Part of a small language model's weights.
Size: 7 heads of 128 (1 for keys and values), MLP 2368 SwiGLU, vocabulary 9107.
Architecture: RMSNorm before each block, rotary positions, untied embeddings, normalized queries and keys, capped logits.
Training: a variant of Adam for these matrices, 853M tokens, 6511 steps.
MLP neurons of a small language model. Each row is named by its layer, matrix (gate and up: input weights) and neuron, and shows model dimensions 816-879. Each number is 50 + 12 x the weight over its row's rms, rounded and kept within 0 to 99. A neuron's up and down rows have the sign that makes its largest values positive.
Before each neuron's rows, "fires on" lists the tokens most often at its 100 highest values on Wikipedia text that the model never trained on.

fires on: " |", ",", ";"
L8.gate540:64 52 38 49 54 30 36 73 52 54 42 44 38 41 60 59 40 34 45 53 56 52 61 38 44 56 52 49 68 48 47 68 40 41 61 54 52 63 53 35 66 36 55 53 16 56 35 59 52 33 33 69 37 59 58 40 20 43 50 52 47 64 24 42
L8.up540:59 42 65 56 35 57 59 43 44 60 43 66 56 29 46 54 67 41 54 48 49 37 67 41 35 55 46 42 43 38 56 39 62 45 70 72 39 41 58 38 74 39 57 39 56 26 51 24 60 47 49 76 47 64 44 35 33 47 48 72 56 55 51 49

fires on: " ", ".", "–", " |"
L8.gate311:54 52 57 52 58 60 45 61 50 65 36 51 36 73 41 38 56 65 51 32 58 49 58 42 48 56 71 31 47 30 45 70 43 60 25 49 44 52 57 31 52 46 56 53 52 60 50 40 47 33 40 45 48 53 60 45 34 48 38 50 40 56 42 57
L8.up311:39 41 76 57 33 33 63 41 59 35 22 39 64 44 62 37 72 69 59 23 46 44 49 41 65 67 45 49 73 51 58 56 69 65 52 37 52 44 35 78 64 40 50 53 55 74 54 52 35 47 65 78 48 40 44 50 62 55 53 67 21 50 43 38

fires on: " the", " this", " The", " that", " same", "The"
L8.gate1588:44 38 55 45 40 49 50 57 44 58 58 34 63 57 68 62 52 64 45 32 67 53 73 36 66 64 40 53 50 63 50 51 47 59 51 49 56 78 66 45 63 78 43 61 69 47 48 36 13 72 46 43 56 34 46 58 21 44 35 67 53 53 50 65
L8.up1588:59 57 31 40 39 50 47 49 63 53 48 45 49 61 43 57 48 41 47 52 56 42 55 58 62 67 50 44 56 25 81 50 49 38 47 44 50 61 66 24 35 45 43 35 64 48 45 46 43 77 64 38 63 41 57 56 35 59 49 59 47 54 30 50

fires on: " ", "\n", "-", ","
L8.gate1954:53 68 57 51 47 42 59 61 38 60 43 64 66 42 55 37 57 48 72 52 43 44 40 64 46 45 48 53 53 55 62 59 57 45 30 49 34 48 49 45 62 43 62 79 58 81 50 59 63 54 42 56 44 60 64 39 47 52 39 46 53 62 45 38
L8.up1954:46 43 49 55 37 62 37 52 46 58 41 31 45 75 40 66 47 38 56 51 33 50 54 49 68 51 49 67 60 45 54 32 38 52 35 86 39 43 48 53 68 49 35 52 31 36 63 65 44 71 56 52 52 49 65 55 36 76 29 39 64 38 44 48

fires on: " of", ",", "5", "1", "8", "4"
L8.gate1606:56 59 48 45 59 64 34 75 35 50 49 34 51 62 34 52 50 49 59 54 60 57 65 50 57 34 46 49 76 60 49 47 50 83 70 58 31 42 39 44 45 42 70 63 34 42 50 64 37 54 57 55 36 46 35 46 31 50 64 54 47 75 57 53
L8.up1606:48 58 52 51 40 70 48 57 38 60 45 56 45 38 39 57 33 65 36 56 43 45 68 40 58 55 42 52 51 51 58 40 61 67 40 47 56 47 42 25 58 29 63 52 41 31 40 56 43 39 52 51 43 43 56 48 41 34 35 45 52 49 60 61

fires on: " ", "\n", "–", "0"
L8.gate1868:38 42 50 47 42 41 28 56 54 38 42 51 46 31 61 52 70 55 53 54 18 56 64 37 56 46 41 52 56 41 57 37 28 30 45 42 52 62 43 47 38 43 43 55 59 59 50 61 30 48 71 60 53 37 51 59 48 47 48 38 47 48 55 76
L8.up1868:50 42 54 47 53 58 28 51 33 61 41 53 41 47 46 50 45 51 53 45 59 64 66 54 49 35 33 43 61 62 42 15 29 22 76 59 37 44 65 45 35 54 55 59 56 47 46 38 44 63 48 67 60 49 57 64 77 65 60 56 54 54 74 38

fires on: "0", "1", "2", " O", " m"
L8.gate267:75 59 42 47 43 42 62 38 37 52 55 52 48 62 57 56 53 54 58 69 51 54 63 50 55 45 49 57 25 47 55 52 16 68 48 23 31 63 50 61 76 41 57 48 65 53 56 56 41 53 64 41 29 47 62 54 36 32 35 47 59 60 44 54
L8.up267:47 52 34 42 49 40 37 37 67 44 46 48 47 47 50 65 53 37 52 59 58 39 31 55 40 44 58 44 41 39 59 64 58 58 33 44 38 50 51 54 41 46 47 37 55 52 58 50 46 50 27 52 55 50 50 51 50 62 42 38 55 48 54 52

fires on: ",", " (", "),", " ", " |"
L8.gate37:80 25 51 42 61 47 62 45 50 53 41 18 51 36 57 58 30 48 54 49 73 58 55 59 52 44 59 61 51 48 74 31 24 64 65 28 43 71 39 52 56 37 56 73 41 42 58 58 39 44 45 56 58 45 44 60 27 45 54 51 25 25 39 57
L8.up37:43 48 48 49 69 40 60 56 50 46 39 69 42 64 38 58 56 54 37 41 56 48 47 35 67 36 46 52 55 41 57 65 45 69 52 62 43 69 26 45 58 60 45 59 37 43 41 64 39 55 65 64 54 75 39 44 35 60 45 56 61 51 53 61

fires on: " \"", " considered", " name", " '", " of"
L3.gate71:51 59 65 35 68 34 34 50 47 48 50 52 65 28 67 28 74 55 60 32 64 37 58 54 19 33 42 48 40 49 45 38 33 47 32 41 64 41 61 64 48 64 79 51 58 45 52 61 54 43 56 44 62 59 30 51 48 88 47 35 28 66 40 57
L3.up71:40 53 45 49 32 42 39 19 50 37 49 52 67 39 66 53 42 61 26 49 49 48 46 55 41 32 50 50 50 37 43 28 65 61 54 38 76 58 72 36 55 52 53 43 42 48 34 47 39 42 50 38 41 61 42 51 44 41 56 48 38 43 45 46

fires on: " n", "y", "ed", "ens", "en", " of"
L3.gate2367:69 37 49 63 53 73 63 55 49 35 45 40 53 71 66 62 59 33 65 68 58 39 55 56 40 30 35 82 65 40 41 52 52 30 24 40 35 63 57 56 28 51 57 30 65 48 54 65 50 34 53 33 54 38 58 60 40 52 51 38 75 64 47 53
L3.up2367:79 54 50 27 44 41 60 52 50 54 47 25 52 74 62 63 48 33 40 64 34 42 35 64 52 29 37 45 60 75 40 48 35 63 38 33 36 61 65 33 30 59 63 45 64 51 53 48 59 34 42 41 51 51 43 47 51 62 50 49 21 69 49 53

fires on: "1", "2", "9", "0", "–"
L8.gate436:44 47 68 50 48 62 37 38 39 59 58 43 48 41 60 39 60 57 59 45 33 50 58 32 73 35 42 52 33 46 56 40 68 61 53 52 53 71 66 53 68 50 62 41 43 54 61 39 60 33 36 38 43 48 51 67 63 46 36 48 60 51 51 56
L8.up436:39 48 38 56 21 49 50 55 42 62 37 44 57 69 66 62 63 44 49 66 56 60 54 33 44 63 62 45 50 33 49 56 56 22 23 57 54 50 48 67 49 69 50 39 45 32 48 32 65 61 37 57 62 49 77 54 42 56 37 50 43 63 37 34

fires on: " in", " to", " on", " a", " To"
L8.gate969:50 38 37 47 17 40 60 44 53 47 49 51 55 24 69 50 40 50 61 38 42 33 61 32 45 40 59 42 41 74 63 54 40 46 77 54 66 40 57 45 47 72 31 64 71 54 57 47 66 58 39 75 22 47 40 60 51 47 31 66 36 44 46 42
L8.up969:52 32 50 43 37 58 31 35 71 59 57 64 56 57 36 39 58 53 34 34 41 35 55 49 42 65 20 56 45 32 35 51 60 47 46 63 45 31 47 51 63 43 47 72 60 44 45 37 54 40 51 34 53 77 74 63 53 57 54 51 56 71 60 42

fires on: "\n", " F", " in", "1", ":", " "
L8.gate2015:50 45 52 66 55 54 78 54 45 46 35 49 32 62 51 65 18 62 43 36 62 60 48 56 51 50 49 30 41 56 28 54 41 86 53 56 59 63 49 47 57 49 49 60 35 46 37 39 51 76 30 57 51 37 45 35 30 36 31 52 55 53 66 77
L8.up2015:62 58 61 62 67 56 56 47 53 43 34 57 55 59 47 24 47 45 41 39 46 65 71 55 49 62 46 52 60 54 49 59 63 44 44 39 40 51 58 44 18 38 55 57 29 48 55 74 48 41 38 42 33 62 44 42 46 41 53 68 54 38 53 41

fires on: "1", "2", "7", "6", "5"
L8.gate430:42 75 54 52 52 50 50 37 65 54 51 38 51 52 73 58 59 72 68 58 48 24 45 66 31 27 55 74 38 44 64 43 62 71 56 47 41 61 62 48 74 35 60 50 50 51 47 49 63 42 54 40 44 67 43 48 51 47 51 55 33 55 48 46
L8.up430:47 37 14 61 61 53 52 44 61 61 51 37 48 56 62 56 62 56 58 63 52 48 68 48 46 73 82 38 47 71 59 41 62 30 43 52 46 51 42 47 38 57 48 34 56 49 56 42 56 68 35 62 77 42 59 53 67 55 45 23 63 54 46 29

fires on: " |"
L3.gate1889:48 62 57 50 66 46 55 39 39 63 59 65 46 50 35 28 69 42 64 32 45 43 59 49 43 54 52 44 61 37 51 28 34 59 51 42 67 71 53 59 38 61 57 56 24 58 52 37 31 42 70 39 45 52 55 58 45 41 56 54 49 43 31 66
L3.up1889:62 63 63 40 89 39 27 56 62 59 51 42 59 42 52 60 67 64 53 31 68 43 45 57 55 45 54 64 60 52 61 51 52 43 26 70 41 58 54 34 42 59 47 59 60 52 43 38 30 45 56 46 63 49 35 56 51 61 51 36 48 60 58 26

fires on: " U", " I", " as", "U", " to", " of"
L3.gate3:49 47 37 61 36 59 60 45 32 66 44 62 68 34 38 32 49 36 50 40 52 19 47 78 66 65 42 47 48 30 51 27 33 59 45 51 50 70 27 34 46 40 48 44 32 56 45 47 48 63 52 65 55 42 46 43 34 71 78 50 30 63 32 54
L3.up3:34 68 50 69 61 64 59 49 39 43 31 84 46 22 66 54 69 59 41 47 56 42 44 32 49 73 29 37 62 30 51 66 68 58 56 51 57 54 59 45 67 60 55 55 59 43 52 44 49 60 38 57 44 39 62 34 50 66 56 50 53 37 71 56

fires on: "==", " ==", " ==="
L3.gate1519:41 44 49 53 55 61 34 68 51 34 67 54 58 37 51 47 60 51 66 28 74 44 39 50 38 67 34 37 50 80 60 51 55 67 58 57 42 51 37 59 68 52 56 62 48 64 61 45 50 60 42 32 24 50 30 45 56 48 42 47 58 54 22 25
L3.up1519:53 45 43 61 58 34 70 49 72 45 34 50 07 54 34 41 52 52 38 36 61 32 44 59 49 37 35 62 38 63 66 61 59 64 47 69 46 54 47 55 48 12 38 67 27 44 73 70 56 69 65 65 48 30 71 47 54 52 65 78 57 52 68 75

fires on: " the", " to", " M", ","
L8.gate1034:59 47 80 62 50 63 48 59 39 51 62 37 47 45 56 32 52 61 42 48 36 64 68 47 32 45 73 67 31 33 52 44 62 63 29 72 46 40 38 75 66 44 37 39 52 57 52 49 69 35 52 39 39 50 47 45 44 57 56 69 67 55 55 58
L8.up1034:52 65 44 48 52 28 47 67 31 70 31 73 40 74 37 42 63 56 70 51 74 40 51 54 65 81 51 67 43 43 50 57 58 44 43 46 45 64 36 31 33 56 60 70 45 55 46 50 47 57 62 72 68 62 42 53 34 59 39 55 46 44 36 52

fires on: "==", " ==", " League", " Cup", " a", " A"
L8.gate425:54 62 63 42 67 52 49 60 42 39 72 61 53 55 59 45 64 48 42 47 51 70 58 56 50 49 28 55 59 51 33 59 49 47 60 52 46 57 80 44 58 54 71 51 52 59 49 71 68 59 72 39 33 58 38 48 46 53 48 26 73 49 41 43
L8.up425:36 43 52 66 50 39 40 57 21 59 46 77 36 47 43 65 74 48 44 31 71 59 68 34 47 49 57 53 58 50 51 43 60 53 50 84 28 50 50 42 48 41 69 46 65 56 69 46 55 79 78 26 53 56 63 44 60 65 47 61 38 47 66 61

fires on: ",", ")", ");", ";", "),"
L8.gate2073:66 62 59 44 47 39 47 61 56 79 33 55 29 44 49 71 31 33 38 54 64 34 29 53 59 66 73 46 73 53 68 61 37 37 52 41 38 70 62 47 60 53 31 49 38 41 46 58 55 44 38 57 45 47 50 49 39 52 60 67 54 43 59 49
L8.up2073:35 43 78 38 44 43 62 42 27 53 35 58 56 44 58 46 36 48 52 67 42 39 64 46 63 51 63 46 71 26 46 66 31 39 51 52 21 31 42 39 24 70 64 58 31 56 38 52 45 53 59 48 37 73 40 34 34 42 55 58 44 33 37 38

fires on: " ", "0", "9", "1", "j"
L8.gate2069:39 34 59 57 58 56 42 38 47 54 51 55 55 40 70 31 62 55 54 66 67 52 41 38 76 66 61 52 55 60 68 65 29 45 55 45 45 55 51 67 46 52 51 41 57 58 49 62 36 62 51 69 63 70 42 71 44 45 40 39 68 70 54 61
L8.up2069:52 42 26 58 48 69 48 58 46 85 43 51 48 53 53 29 57 40 26 69 33 41 56 66 42 68 48 52 55 46 39 47 37 38 59 63 54 45 33 41 34 55 42 57 72 48 55 43 42 51 43 59 78 50 77 54 60 47 48 68 49 56 35 51

fires on: ",", " to", ".", " by"
L3.gate750:50 36 55 22 56 41 36 39 54 45 54 43 30 27 45 39 48 39 32 44 51 65 72 47 53 50 30 51 27 49 48 45 48 52 52 43 33 55 67 66 60 57 40 51 51 54 42 49 60 29 41 51 30 58 41 43 58 48 31 39 69 47 55 33
L3.up750:59 53 55 53 19 27 46 41 50 53 51 49 39 68 47 57 40 55 64 56 59 42 48 56 72 44 59 66 69 50 59 43 27 48 41 35 37 76 52 41 48 69 34 62 44 44 46 49 42 38 69 58 51 36 73 32 48 61 58 55 42 36 37 41

fires on: " ===", "0", " ", "9", "===", "=="
L8.gate1134:69 37 61 51 65 49 40 39 54 61 43 53 71 51 50 67 67 48 51 44 64 54 57 38 61 46 49 49 56 77 55 42 38 50 46 58 36 30 50 33 54 51 58 58 51 38 66 34 47 47 69 42 42 48 39 43 42 53 34 57 68 53 43 45
L8.up1134:59 39 66 65 74 62 22 26 57 39 27 55 41 37 56 45 45 32 48 45 62 62 61 60 42 46 44 49 60 36 71 62 49 52 43 41 67 54 67 35 48 35 43 64 58 58 58 56 34 39 51 66 51 44 62 50 53 19 41 53 45 55 57 71

fires on: "5", "4", "7", "8", "3", "9"
L3.gate108:51 60 38 35 47 53 53 51 42 42 24 40 52 28 61 55 69 64 61 33 46 51 49 67 38 46 31 58 55 43 39 26 45 56 72 53 63 38 65 45 41 35 45 53 49 56 62 30 57 41 67 51 47 54 50 30 31 29 44 37 35 48 38 49
L3.up108:54 41 72 45 32 54 54 34 51 72 47 44 29 59 53 52 32 43 41 35 43 32 37 40 48 38 69 50 39 62 67 52 59 62 70 57 54 57 53 71 45 52 57 29 45 59 36 36 67 48 42 42 46 40 58 44 40 48 14 43 39 41 74 79

fires on: ",", ".", " the", "G"
L8.gate1811:47 62 51 54 62 47 51 61 38 51 80 56 51 56 80 31 58 53 42 38 42 39 63 65 35 53 54 54 71 64 72 39 59 46 35 62 55 35 47 39 64 46 47 46 34 68 54 40 44 40 49 44 38 52 70 48 65 46 61 64 48 36 41 39
L8.up1811:40 39 73 68 48 62 58 47 49 62 59 37 30 77 63 44 61 58 66 68 37 39 49 53 68 58 72 35 41 25 48 79 61 35 48 54 37 65 49 51 63 42 42 60 66 73 47 54 52 52 62 60 37 55 53 48 70 44 43 59 29 54 37 40

fires on: "\n", ",", "."
L8.gate393:43 65 51 37 66 38 31 75 48 31 50 59 54 37 45 61 50 65 66 43 80 41 39 26 77 52 58 61 42 38 34 65 49 73 35 69 41 44 37 41 45 51 54 43 69 57 62 40 55 54 42 53 45 59 68 59 27 41 59 47 68 63 47 65
L8.up393:45 47 73 36 46 48 53 59 68 51 51 25 57 41 46 69 48 67 45 57 47 58 38 54 63 62 54 48 52 38 64 65 47 49 50 35 68 49 41 62 57 37 49 37 47 72 49 44 47 56 44 56 56 53 60 39 40 39 35 56 51 49 49 51

fires on: " |", ".", "1", "2", "0", " the"
L8.gate1888:48 42 62 41 70 54 61 47 31 59 48 37 45 63 67 63 66 53 51 29 34 46 56 39 51 49 34 40 58 47 52 56 32 67 66 71 33 53 41 73 48 70 61 55 38 39 53 37 54 60 63 58 53 44 63 51 33 42 41 34 45 49 42 60
L8.up1888:35 48 62 41 59 38 58 60 60 73 59 43 58 51 62 62 48 48 61 47 76 39 48 40 52 44 38 57 67 58 34 38 51 63 36 69 30 62 54 63 39 46 42 57 69 45 64 41 68 47 43 59 51 34 36 68 49 60 37 58 66 54 49 39

fires on: " \"", "-", " of", "\n", " is"
L8.gate1859:42 58 31 45 66 56 57 41 56 39 49 27 48 67 56 64 49 34 45 52 53 55 41 42 59 56 37 78 36 52 65 44 43 42 15 52 51 70 40 52 48 59 79 47 68 59 52 68 74 41 43 35 51 51 49 46 65 73 41 64 42 49 55 50
L8.up1859:43 14 63 45 44 72 52 55 34 60 42 66 59 52 37 50 30 30 40 49 52 42 50 41 51 52 39 61 47 50 28 50 41 57 37 54 46 46 72 42 48 50 48 56 58 38 65 59 41 64 38 26 29 45 53 54 35 36 63 40 61 67 30 72

fires on: " the", " that", " who", " of", " for"
L8.gate131:55 58 54 37 55 44 30 60 36 58 61 33 40 54 53 53 50 35 46 55 59 32 71 47 49 63 58 53 50 33 57 37 63 64 34 37 45 50 37 72 46 52 36 56 35 53 62 40 60 46 47 33 41 35 55 59 48 57 22 53 61 52 54 36
L8.up131:43 57 50 30 48 54 41 64 47 73 30 53 57 53 44 43 35 28 48 50 39 76 53 46 41 52 27 63 64 56 42 36 54 35 82 67 33 62 45 46 41 41 64 62 32 58 55 61 64 51 52 67 62 61 67 43 61 40 48 53 40 54 60 58

fires on: ",", " The", " is", " the", "),"
L8.gate292:42 46 53 25 55 63 72 56 53 56 51 44 69 54 30 59 63 49 48 26 57 45 49 52 39 35 35 42 61 56 62 49 44 53 47 67 52 62 56 55 52 44 35 62 50 62 61 41 28 63 34 84 65 33 61 58 58 66 59 38 48 55 57 55
L8.up292:52 39 41 42 55 28 47 46 19 50 71 53 60 66 61 57 46 43 37 68 61 42 57 44 58 58 35 45 67 36 64 57 57 51 52 28 57 66 48 57 38 32 35 44 52 57 60 69 53 51 45 53 49 45 28 43 54 42 59 69 49 66 47 50

fires on: " the", " V", " un", " S", "s", " at"
L8.gate1179:45 36 55 23 49 38 50 40 51 58 40 55 67 34 47 57 51 28 45 54 39 36 37 45 31 53 73 32 56 44 50 35 41 65 56 10 44 72 27 44 39 51 42 55 39 41 66 56 51 46 48 40 58 38 40 48 52 61 46 44 56 44 37 55
L8.up1179:38 59 61 36 55 62 47 80 29 43 71 50 55 61 50 47 43 35 52 43 67 46 44 46 49 45 41 64 50 59 56 31 50 60 85 45 40 51 43 64 32 58 35 49 61 60 48 35 80 39 65 38 13 71 68 40 37 42 72 19 61 51 59 56

fires on: ",", "==", "===", "\n"
L8.gate371:39 50 60 43 38 47 45 69 41 45 57 53 45 37 43 71 69 51 38 69 82 43 49 10 42 38 46 45 59 19 53 51 55 51 42 70 59 50 63 45 78 57 65 55 51 66 55 55 49 45 43 52 29 45 46 65 53 43 39 60 59 40 36 48
L8.up371:58 49 62 51 46 55 65 54 43 48 60 71 36 36 54 44 44 57 62 42 66 38 56 16 59 46 55 86 50 47 72 50 17 48 56 41 58 51 42 68 47 45 28 60 60 64 58 51 55 47 41 49 48 60 56 40 40 49 36 52 60 55 48 63

fires on: ":", " |", " ", " to", ".", "s"
L3.gate1167:59 58 43 47 42 32 83 30 59 57 37 38 44 52 54 45 58 58 64 60 60 69 51 81 61 41 36 48 47 35 39 30 51 66 45 74 12 36 43 60 56 45 45 43 55 48 51 66 45 32 54 39 47 44 46 38 49 58 34 43 54 45 69 63
L3.up1167:43 48 52 60 14 58 46 33 47 37 34 37 61 52 63 26 51 68 52 37 40 40 51 55 54 41 49 63 41 67 41 47 40 48 63 47 73 61 72 59 64 54 42 47 46 54 54 51 45 35 44 45 47 41 46 51 25 43 40 57 42 43 51 59

fires on: " of", " the", " for"
L8.gate1497:52 71 37 39 36 43 47 26 56 52 49 39 50 37 31 57 59 61 51 54 54 59 59 74 48 40 44 47 47 43 54 20 44 46 30 46 45 50 53 67 39 50 62 64 41 44 40 35 52 37 34 57 76 29 30 42 44 69 71 44 50 50 33 41
L8.up1497:28 50 53 43 55 70 39 34 38 11 57 81 52 49 51 30 43 51 39 40 61 37 46 56 63 58 48 70 37 61 67 22 53 53 53 54 37 54 61 76 57 52 31 72 60 56 54 47 58 50 49 51 43 51 49 49 38 61 79 43 45 50 52 30

fires on: "ing", "ed", " of", "ings", "s", "ations"
L3.gate2033:43 48 61 37 32 48 51 53 41 53 62 32 50 36 28 55 37 59 33 58 47 29 42 68 47 52 47 39 67 52 53 27 52 55 59 55 63 56 60 64 60 48 45 75 45 54 66 24 48 53 34 56 50 45 50 25 36 52 60 37 56 69 56 52
L3.up2033:48 60 49 42 58 62 39 55 80 44 39 54 46 59 41 57 61 54 39 31 34 52 32 50 72 44 79 35 65 56 51 58 78 65 51 59 32 57 55 48 54 33 55 58 44 46 51 43 48 44 42 60 37 73 53 62 49 57 67 59 57 52 34 41

fires on: " by", "b", " of"
L3.gate742:67 44 49 51 28 44 28 64 49 47 45 29 40 56 37 57 33 54 52 82 44 44 47 52 54 48 36 55 57 43 30 39 63 52 18 51 38 56 75 63 36 47 49 62 64 60 55 51 44 47 81 32 36 38 31 65 41 48 60 63 48 62 48 68
L3.up742:35 39 55 39 35 55 77 59 58 85 37 52 37 47 61 44 35 53 45 36 58 57 59 59 57 60 29 42 56 48 42 41 32 59 46 84 68 37 68 44 42 55 45 50 50 53 54 36 67 46 55 58 46 46 44 29 41 19 56 59 48 82 59 61

fires on: " to", " of", " until", " for", " following", " after"
L8.gate755:54 43 46 36 50 49 77 58 45 54 66 57 53 35 65 39 44 41 53 42 52 64 52 46 58 53 65 40 51 36 39 70 41 48 53 36 41 53 54 62 74 35 49 36 30 46 30 63 37 45 63 50 38 54 36 41 56 44 34 62 69 24 54 67
L8.up755:44 59 20 49 43 38 30 33 53 66 68 27 32 61 42 59 61 36 75 78 49 55 45 62 36 52 43 34 43 44 57 59 42 46 39 24 54 56 60 63 66 54 31 52 45 47 34 73 50 64 44 39 18 38 46 65 47 53 38 45 55 36 41 58

fires on: "\n", ",", ";", "Pl"
L8.gate1457:55 29 67 69 37 28 48 77 34 52 52 59 37 43 34 41 62 50 52 52 55 30 33 46 36 53 43 54 40 63 61 59 58 46 62 58 45 61 47 42 50 37 69 49 56 65 63 52 53 37 53 87 58 55 45 60 30 42 42 55 48 57 53 59
L8.up1457:49 62 64 47 40 60 41 56 64 54 52 22 63 59 77 65 57 54 60 42 52 47 63 75 54 49 46 54 64 42 68 67 73 49 48 43 51 62 45 35 40 30 50 48 58 70 62 75 23 39 49 60 56 52 53 38 45 30 47 55 47 54 58 45

fires on: " on", " back"
L3.gate355:57 33 55 50 40 48 38 45 46 54 38 61 57 49 52 47 28 40 60 50 45 48 42 50 46 49 44 66 38 56 43 52 42 56 59 26 39 53 55 59 55 74 62 47 54 59 64 35 51 48 36 50 51 60 49 43 51 56 52 67 34 50 35 49
L3.up355:67 38 64 50 51 46 37 56 56 47 47 57 68 42 36 45 30 65 63 36 42 61 49 34 31 50 34 50 49 64 57 40 57 46 53 54 44 23 64 32 46 42 50 46 55 55 52 36 34 45 53 10 61 49 44 60 48 32 44 54 47 40 43 78

fires on: " ", "0", "1", " South", "9", "3"
L8.gate1758:69 44 67 45 58 31 48 33 49 68 55 54 46 62 52 55 47 51 68 42 45 50 46 43 59 43 57 60 50 70 46 43 60 55 37 24 63 42 48 55 49 40 64 75 64 50 55 36 40 34 60 67 43 60 47 85 54 51 25 44 48 68 33 36
L8.up1758:62 62 62 48 43 38 47 36 42 66 47 31 40 61 51 72 35 42 58 24 49 42 60 55 64 59 57 41 42 32 53 39 54 40 53 46 48 53 68 74 19 65 45 29 43 79 68 40 48 51 71 44 57 63 57 41 23 65 36 44 48 62 65 44

fires on: " for", " in", " to", " as", " |"
L8.gate892:49 47 42 33 65 50 51 38 49 52 56 36 44 59 42 40 52 56 64 31 49 80 49 51 60 33 59 46 63 51 28 56 63 68 42 36 43 48 51 59 59 48 36 37 58 56 45 49 47 41 43 36 36 44 37 61 40 58 55 38 61 25 67 57
L8.up892:50 64 31 43 52 38 56 61 62 47 49 62 59 26 51 54 54 76 50 41 34 49 38 43 34 52 49 61 33 44 53 48 46 45 34 41 68 46 48 50 41 33 44 39 58 64 30 43 50 57 55 17 28 74 36 56 42 49 44 48 40 61 32 65

fires on: "\n", "it", " to"
L3.gate2305:54 41 54 46 64 56 57 34 57 60 31 55 44 40 36 63 41 55 53 27 64 51 61 44 54 43 40 55 57 32 56 40 63 57 58 66 52 50 52 57 67 56 66 63 61 60 44 38 50 57 49 47 47 42 45 45 33 31 56 42 51 44 57 51
L3.up2305:37 44 43 66 44 49 56 37 42 38 33 30 35 49 49 34 42 50 63 43 49 54 65 44 50 70 41 52 58 55 52 36 41 30 32 35 43 30 43 41 35 56 50 61 35 56 26 64 53 53 54 57 42 61 54 58 60 39 47 53 41 68 46 42

fires on: ",", " ", "9", "7"
L8.gate684:50 50 42 40 35 71 53 33 19 55 40 45 62 64 42 52 46 35 69 42 62 32 44 55 59 44 54 60 34 64 52 57 61 44 65 69 55 46 79 36 44 30 58 63 56 60 47 44 48 54 55 49 31 63 60 61 54 51 38 31 52 67 50 48
L8.up684:64 66 68 61 43 61 64 32 38 74 35 42 64 59 37 61 64 58 47 45 36 38 51 66 65 50 62 29 57 54 61 45 56 34 41 42 45 38 56 42 58 35 60 29 55 50 51 47 46 79 66 71 53 50 44 30 44 65 41 53 51 57 64 73

fires on: "1", "9", "2", "8", " ", "0"
L8.gate1666:16 50 54 50 37 69 62 42 56 48 51 52 54 50 22 61 39 65 58 50 81 51 64 49 40 65 47 43 45 27 60 57 54 60 48 60 53 64 71 78 52 49 64 48 48 63 38 48 54 36 58 54 54 77 40 60 49 48 33 40 57 55 42 53
L8.up1666:58 66 36 46 47 72 43 59 65 66 64 47 45 46 56 43 45 39 54 40 35 45 41 60 47 66 36 23 51 53 48 41 63 49 51 40 50 63 60 49 50 51 48 60 47 55 62 52 35 57 51 42 53 66 40 63 48 58 56 46 53 30 44 41

fires on: "0", "9", "5", "1", "8", "4"
L8.gate730:40 55 53 50 29 64 67 43 62 90 60 48 63 55 46 53 58 43 55 73 71 69 57 39 59 48 55 40 55 51 50 45 59 48 58 44 37 57 51 54 48 52 67 57 55 51 56 62 35 51 64 52 43 51 52 65 39 43 44 36 34 56 50 55
L8.up730:30 50 47 33 65 46 44 56 45 52 45 45 42 60 55 56 58 53 61 58 79 59 47 53 37 35 64 18 56 51 48 66 55 43 55 56 50 60 57 41 43 48 55 54 37 77 64 44 42 34 61 43 50 37 42 46 47 64 62 36 66 44 55 54